Weights of a small GPT-style language model, trained from scratch on English Wikipedia.
Size: MLP 704 SwiGLU, 14.7M parameters.
Training: 388M tokens, 16472 steps.
MLP neurons of a small language model. Each row is named by its layer, matrix (gate and up: input weights) and neuron, and shows model dimensions 80-207. Each number is 128 + 24 x the weight over its row's rms, rounded and kept within 0 to 255. A neuron's up and down rows have the sign that makes its largest values positive.
Before each neuron's rows, "fires after" lists the tokens most often just before its 100 highest values on Wikipedia text that the model never trained on.

fires after: " ", " (", " were"
L6.gate645 [105 127 129 136 147 110 164  88 100 117 161 136 140 182  58 123 149 164 137  78 136 125 120 130 145  90 161 112 151 101 124 138 131  95 145 118 141  71 212 114 107 140 158 140 104 127 118 166 107 127 123 117 142  98 160 117 134 153 153 136  98 146 145 145 119 127 125 109 116  98 118 123 159 140 136  96 120 120 114 174 140 151 153 104 138 100 101 160 158 112 142 136 100 110  99 124 105 126 148 135 127 134 139 113 139 141  87  99 166 124  92 101 143 159 155 153 141 118 100  89 123 158  94  91 120 130  89 108]
L6.up645 [ 56 116 133  88 139 160 119 124 140 126 110 126 128 112 140 118 128 128 143 117 137 146  85 109  99 161 168 101 136 100 159  99 194 117 145 131 122 115  62 100 154 130 145 159 131 140  92  85 153 164 139  87  99 174 142 149 138 128 127 150 113  97 103 123 156 152 153 120 138 117 132 154 109 145 139 148 135 121 128 125 128 110 110 157 118 132  76 178 117 102 154 119 109 155 103 106 120 125 180 123  64 164 130  82 123 125 149  97 107 172 125 112 113  96 124 126  76  69 104 129 104 157 121 135  89  81 122 142]

fires after: " ", " |", "-", "|"
L8.gate516 [160 146 101 152 115 124 157 126 114 139 147 137 133 164 111 121 143 169 160 130 151 161 152 121 123 173 116 128 116 107 119 134 138 128  90 119 109  93 126  91 157 158  83 160  87 135 112 106 127 148 134 113  96 208 128 112 130  87 179 122 119 138 139 142 119 140 102 126 117 119 105 123 117  90 134 111 145 136 116 139 125 131 132 123 140 107  99 120  91  92 113 109 118 140  78 132 122 133 159 111 117 169 135 118 132 126 125 124 124 122 158 135 123 114 137 106 101 116  95 106 159 126 147 154  97 164 115 126]
L8.up516 [141 149 124 128  99 146 136 139 126 135 158 148 145 152 136 129 140 137 139 115 148 106 131  99 105 175 122 131 110 118 116 114 160 139  70 103 112  85 113  92 166 157  93 150  75 136  96 108 143 125 115 117  89 204 131 101 110 113 164 157 109 106 139 132 120 138  97 118 121 121 103 106 123 108 139 111 135 135 120 126 130 133 130 119 119 124 102 124  96  90 106  92 104 131  87 130 164 146 159 125 108 143 108 118 118 147 108  87 128 122 152 140 102 131 129  76 121  99 102 118 148 117 142 147  80 158 155 134]

fires after: "–", "20", "-", "19"
L7.gate272 [123 102 118 117 117 116 135 173 150 146 163 112 148 124 151 120 166 161 168  55 122  82 166 128 169 141 161 126 139  90  92  91 163 103 166 121 115 110  84 116 119 115 101 125 116 151 107 128 102 126 156  97 126 146 117 156 136  94 137 144 120 113  92 120 185  86 118 126 123 125 130 112 119 166 137 131 100 107  86 131 150 117 143 143 121 158 112 159 161 145  90 143  90 130  92 127 127 129 102 151  84 105 154 152  86 116 161 125 114 144 144  93 136 120 137 139  91 151  82 151 181 121 138 163 132 114 182 100]
L7.up272 [ 77 134  74 133 156 113 112 123  93  99 110 117 106 141 137  62 100 111 107 122 132 108 149 141 156 123 149 124 161 129 135 141 143 148 133 148 120 110  88 106 140 139 119 112 136 158 142 128 119 155 114 143 140 109  95 110 162 146 114  99 139 143 148 134  88 145 152 101 155 124  94 109 135 104 129 104 133  93 114  91 109 139 138 181 110 130 136 119 137 115 139 110 144 151 106 123  88 138  80  76 135 145 121  75 156 102 127 155  95 134 176 122 129 145  68 127 153  83 123 135 112 136 125 149 124 113 153 116]

fires after: " B", " A", " b", " C", "F", " M"
L6.gate433 [133 169 162 148 124  96 162 100  92 102 128 128 102 119 137 148 162 145 166 124 139 161 114 186  91 152 147  96 102 146 100 135 108 137 135 134 127  99 106 135 117 113 122 125 137 104 109 117 117 116 130 111 122 113 111 159 121 121  79 111 127 127 115 110 193 144 111  91 122 151 160  84  97 133 134 147 107  81 117 157 101 125 140 143 114 134 126 131 153 150 158 143 132 126 128 139 160 139 144 119  87 149 115 142 109 135  72 152  96 123 135  60 127 147 106  85 175 125 142 111 106 142 176 182 168 119 143 132]
L6.up433 [128 135 133 147 130 122  94 135  96 157 138 126  89 166 119 144 116 144 162 150 194 150 106 114 111 142 109 122 142 137 151 133 112 115 142 146 131 147 151 146  92 106 101 121 140 118 123 101 153 126 161 128 158 158  93 129 109 126 110 127  89 148 126 113 192 122 183 108 139 144 167 126 111 164 114 131 141  97  93 176  97 108 132 118 128 155 149 105 140 106 144 103  86 121 139 129 146 112  83 119 120 119 111 153  89 166 114 124 142 114  89 130 127 106 118 134 129 164 131  80 119 158 138 156  78  98 146 109]

fires after: " |", " B", " H", " C", " of", " -"
L7.gate497 [120 149 133 158 138  68 172  75 158 139 116 133 119 155 101  98 120 139  91 173 105 162 147 129 109 131 172 142 142 147 123 156 133 115 126 160 104 184 150 130 119  94 109 134 112 127 112 113  92  99 152  82 118 122 128 107 117 111 107 127 191 129  89 144 152 102  99 137 151 107 107  96 110 144 102 117 136  95  77 129  91 129 113 123 132 100 118 103 147 117 126 133 102 150 127 120 149 143 100 112 153 120  92  71 144 112  76 169 121 143 111 165 106 120 134 106 154 124 155 143 105 120 148  86  83 126 128 146]
L7.up497 [137 159 135 138 121  91  97  81 138 141 131 103  84 113 106 104 104 127 155 123 129 147  85 177 102 108 154  90 169 140 116 119 108  82  88 138 127 131 130 145 155 124 129 124 159 118 161 117 138 146 114 130 145 144 165 125 130 118 105 124  88 133 128 127 159 164 109 118 135 155 120 117  88  42  78 166 136 110 137 146 105 122 151  93  98 105 134 138 117 131 119 148 130 157  90 158 151 145 153 133 127 134 130 140  77 128 138 128 122 126 117 125 124 134  97 158 159 143 122 156 154 111 135 115  85 137  89 176]

fires after: "20", "19"
L6.gate80 [165 161 133 122  82 144 135  99 143 173 134 132 100  90 153 139 164 159 123  59 127  92 163  79 123  79 145 105 126 110 118 131 136 126 144  97  76 116 125 118 126 134 145 173 155 108 110 141 122 123 127 169 112 137 124 166 126 126  87 111 105 113 122 143 139 114 116  92 152  85  81 125 127 180 143 161  95 133 119 143 114 117 147 131 142 119 121 111 125 130 124 128 130 105 136 141 122 125 126 131 120 130 125 119 120 163 142 152 137 151 135 112  84 107 100 143 112 123  93 119 161 141 164 126  97 141  99 122]
L6.up80 [147 128 122 136 135 153 109 118 171  94 136 119  57 125 135  92 159 159 100 106  93 117 163 124 122 136 133 140 128 132 132 123 135 145 136 131  98  87 162 120 123 157 124  92 125 102 149 105  92  90 104 155 152 120 151 146 162 138 130 124 152 122 139 129 113 111 138 110 100 140 155 132 102 148 141 149 131 147 154  90 154 144 146 158 168 132 128 146  99  94 157 136 129 115 133  98  87 151 112 147 150  77 152 129 171 134 154 122 156 104 143 163 148 103 137 117 140 116 100 104  88 130 107 140 158 136 132 134]

fires after: ".\n\n", " ==\n\n", "'\n", ")\n"
L7.gate521 [133 107 184 112 136 150 114 134 130 133 163 120 148 108 146 133 148 122 136  89 134 150 133 144  97 109 115 118 104 129 102  99 134 132 100 126 150 140 121 136  92 118 106 147 129 140 112 121 108 110 116  93 152  89 125 131 122 104 125 152 127 151 119 110 126 118  92 115 131 156 133 133 115 172 146 106  97 126 126  89 124 108 168  98 131 125 119 119 143 141 120  85 108 108 183  95 152 111 159 135 145 113  99  61 134  92 143 146 123 153 128 117 124 163 159 148 177 153  93 114 135 145 122 106 120 167 152 131]
L7.up521 [133  86 127 106 157 148 121 145 147 115 122 103 129 108 136 133 149  90 119 158  82 135 176 132 100 128 138  77 123 184 126 106 140 130 114 137 108 126 133 132  76  90  85 162 100 158 111 173 168 121 126  88 137 119 135 113 149 153  95 131  89  80 145 120  86 153 106 103 107 118 110 142 149 151 144  86 135 148 128 118  94 127 140 106 120 142 140 126 126 128  98 123 112 105 147 131 126 152 145 119 130 105 126 115 149 128 110 151 155 134 127 142  96 132 109 146 105 157 123 140 130 144 129 106 155 127 140 141]

fires after: "20", "19", "–"
L6.gate172 [179  84  97 117 143 137 146 102 142 115 123  87 116 137 150 135 102 172 123 103 125 146 156  56 108 105 152 109 135 146 135 125 113  95 154 134 114 145 125 155 120 109 143 131 152 110 147 160 130 139 107 117 166 129 101  83 174 145 117 126 147 126 130 144 150  75  97 110 137  85 117 131 145 171 130  88 111 115 137 133 120  90 137 129 125 158 142 110 118 151 129 108  92 128 150 108 138 116 106 140 126 114 144 125 135 143 169 134 117 142 131  93 122  94 135 114 139 170  99 176 179 117 132 109 121  60 121 125]
L6.up172 [ 76 167 153 116 118 137 134 147 144 141 180 116  92 144 104 117 155 173 141 126  74 108 106 134 148  91 114 124 136 145 142 108 181 119 144 107 111  91 114 107  89 105 129 147 121  66 204 107 136 111 125 118 107 152 136 130 138 119 130 125 133 163 118 150 151 136 133  96 148 154 109 151 141 159 118 106 169 112 123  68 156 129 151 129  88 106 106 131 117 156 157 144 120 126 156 129 103 144  57  98 154  97 159 121 158 123 157 140 145 110 163 125 101 117 111 150 144 130  88 149 137 115 126 159 108 120 142 128]

fires after: "==", "-", " |", "\n\n", " |\n\n", ".\n\n"
L6.gate92 [106 123 107 112 133 123 133  99 163 162 112 123 129 150 144 113 162 112 153 100 110 126 130 160  96 113 126 107 103 123 113 143 139 110 132 134 148 143 141 158 171  75 172 131  91 107 100 102 107 172 115 153 157 110  80 125 122 121 144 161 137  71 120  96  98 133 135 102 132 140 153 135 179  84 130 111 121 159 121 144  83  76 101 115 144 155 153 123 118 105  96 169 158 117 101 148 121 111  95 139  87  87 116 162 112  94 125 146  79 176 144 127  99 124 157 122 103 138 118 100 116  98 149 122 102 149 153 172]
L6.up92 [ 75  94 162 132 127 159  97 135 147 126 103 153 139 100 144 106  90 161  75 128 108  86  85 119  98 133 104  85 128 142 111 135 115 146 118 115 106 144  93  79 122 166 141 143 116 159 138 123 129 100 147  89 130 134 163 105 127 144 118 104 138 107 131 126 123 136 121 164 136 145 124 169 150 140  63 120 115 174 124 101 115 106 168  97 111 127 100 140 152 127 148  84  66 110 134 110 110 132 136 111 109 142 124 149 141 108 149 121 113 162 149 141 112  93 164 130 122 140 116 119  81 140  91 131 107 100 105 146]

fires after: " the", " The", " in"
L7.gate98 [178 109 129 144 119  98 167  92 130 100 145 146 107 120 152 122 109 121 144 134 128 134 119 171 152 124 115 105 115 156 125 159 115 124 143 135 112 134 157 132 143 128 164 114  91 137 162 135 114 136  86 102 135 148 121 123 127 119 132 133 121 123 138 121 130 148 180 152 119 107 136 137 132 132 108 141 154 180  96 124 149 120 115 135 148 115 114 163  97 113 141 150 134 172 129 127 134 144 106 138 125 137 183 175  87 149 138 154 100 120 193  91 113 140 115 161 159 134  96 133 100 120 108 134 146 120  91 122]
L7.up98 [120 139 122 148 140 150  91 132 120 118  90 136 111 133 165 121 115 132 124 127 100 134 137 124  98 122 147 139  88 122 120 134 120 167 149 108 111 116 137 104  98 131 118 149 131 108 148 139 116 140 115 115 135 122 110 111 182 108 130 121 125 175 121 159 143 179 113 135 135 138 109 160 109 140 121 138  71 139 164 145 126 152 149 135 114 112 151  99  81 152 113  81 137 122 142 128 122  95 166 144 107 161 143 134  94 124 131 162  75 115 125 137  99 147 148  76 126 141 178 105 136 142 153  70 153  70 119 166]

fires after: " the", " in", " of", " during", " During", "in"
L11.gate668 [149  97 103 131 135 120  92  93 102  97 120 143 152 130 132 131 138 160 125 105 125 109 144 168 140 118 116  83 131 152 118  89 111 110 126 148 100 105 114 136 157 108 129 114 121 157 126 139 126 163  99 139 119 119 140  79 137 135 112 110 131 175  93 154 197 157 137 123 131 126 156 166 110 212 179 112 154 170 153 130 158 113 152 102 145 130 151 111 142 144 104  94 156 137  96 109 124 115 124 145 114 125 130 143 129 111 157 129 132 110 167 141 143  93 138  99 130  94  56 119 147 122 135 100 163 148 120 156]
L11.up668 [115 154  81 138 125 134 146 115 136 158 127  92 110 128 123 113 132 127 119 110 150 145 151 154 162 153 120 107 140 117 128 120 119 172 117 135  89  81 157 115 157  80 137 145 161 126 102 115 158 133 125 131 146 144  95  77 143 129 135 103 114 146 124 109 114 118 150 142 145  89 144 103 119  91  81 105  76  95 119 115 109 114 144 135 164 123 161 163 120 138 101 148 122 117  79 111 140 144 126 150 106 157 149 155 163 111 116 129 132 132 117  88 126 110 126 124 185 144 167 132 150 167 134 109 163 141  98 112]

fires after: ".\n\n", "-", ")\n\n"
L7.gate41 [131 151 121  57 158 159  96 111 184 128 109 105  93 115 126  94 132 131  78 187 115 135 128 102 115 111 138 140 111 123 114 120 127 139 100 110 153 117  93 175 111 105 143 117 157 140 119 117  98  89 108  87 128 118 147  80 154  91 116 164 100 122 120 138  82 128 114 156 143 156 108 137 107 104 164 127 137 106 124 120 150  85  84 122 116 169 105 124 141  97 137 171 144  91 153 145 133 118 123 149 119 126 136 127 105 115 149 105  91 141 127 129 135 124 105 143 138 145 131 138 107 107 102 180 135 179 177 140]
L7.up41 [105 122  88 141 106  95 153 155 180 113 106  87 104 136 156 172 137 146  80  78 134 165 126 102 108 147 115  87 124 124 133 118 118 106  78 156 148 113 144  95 130 123 115 142 143 140 166  92 118  91 141 114 154 137 108 138 122 132 118 119  89 105 140 162 121 128 122 103 136 152 148 143 144 127 121 146 146 160 158 103 102  93 113 133 134 159 120 130 114 122 130 118  97 128 110 126 159 163 161 100 132 109 129 167 136 122 133  99 128 111 148 128  84 149 125 132 148 124 101 144 121  91 100 123  96 107 146 132]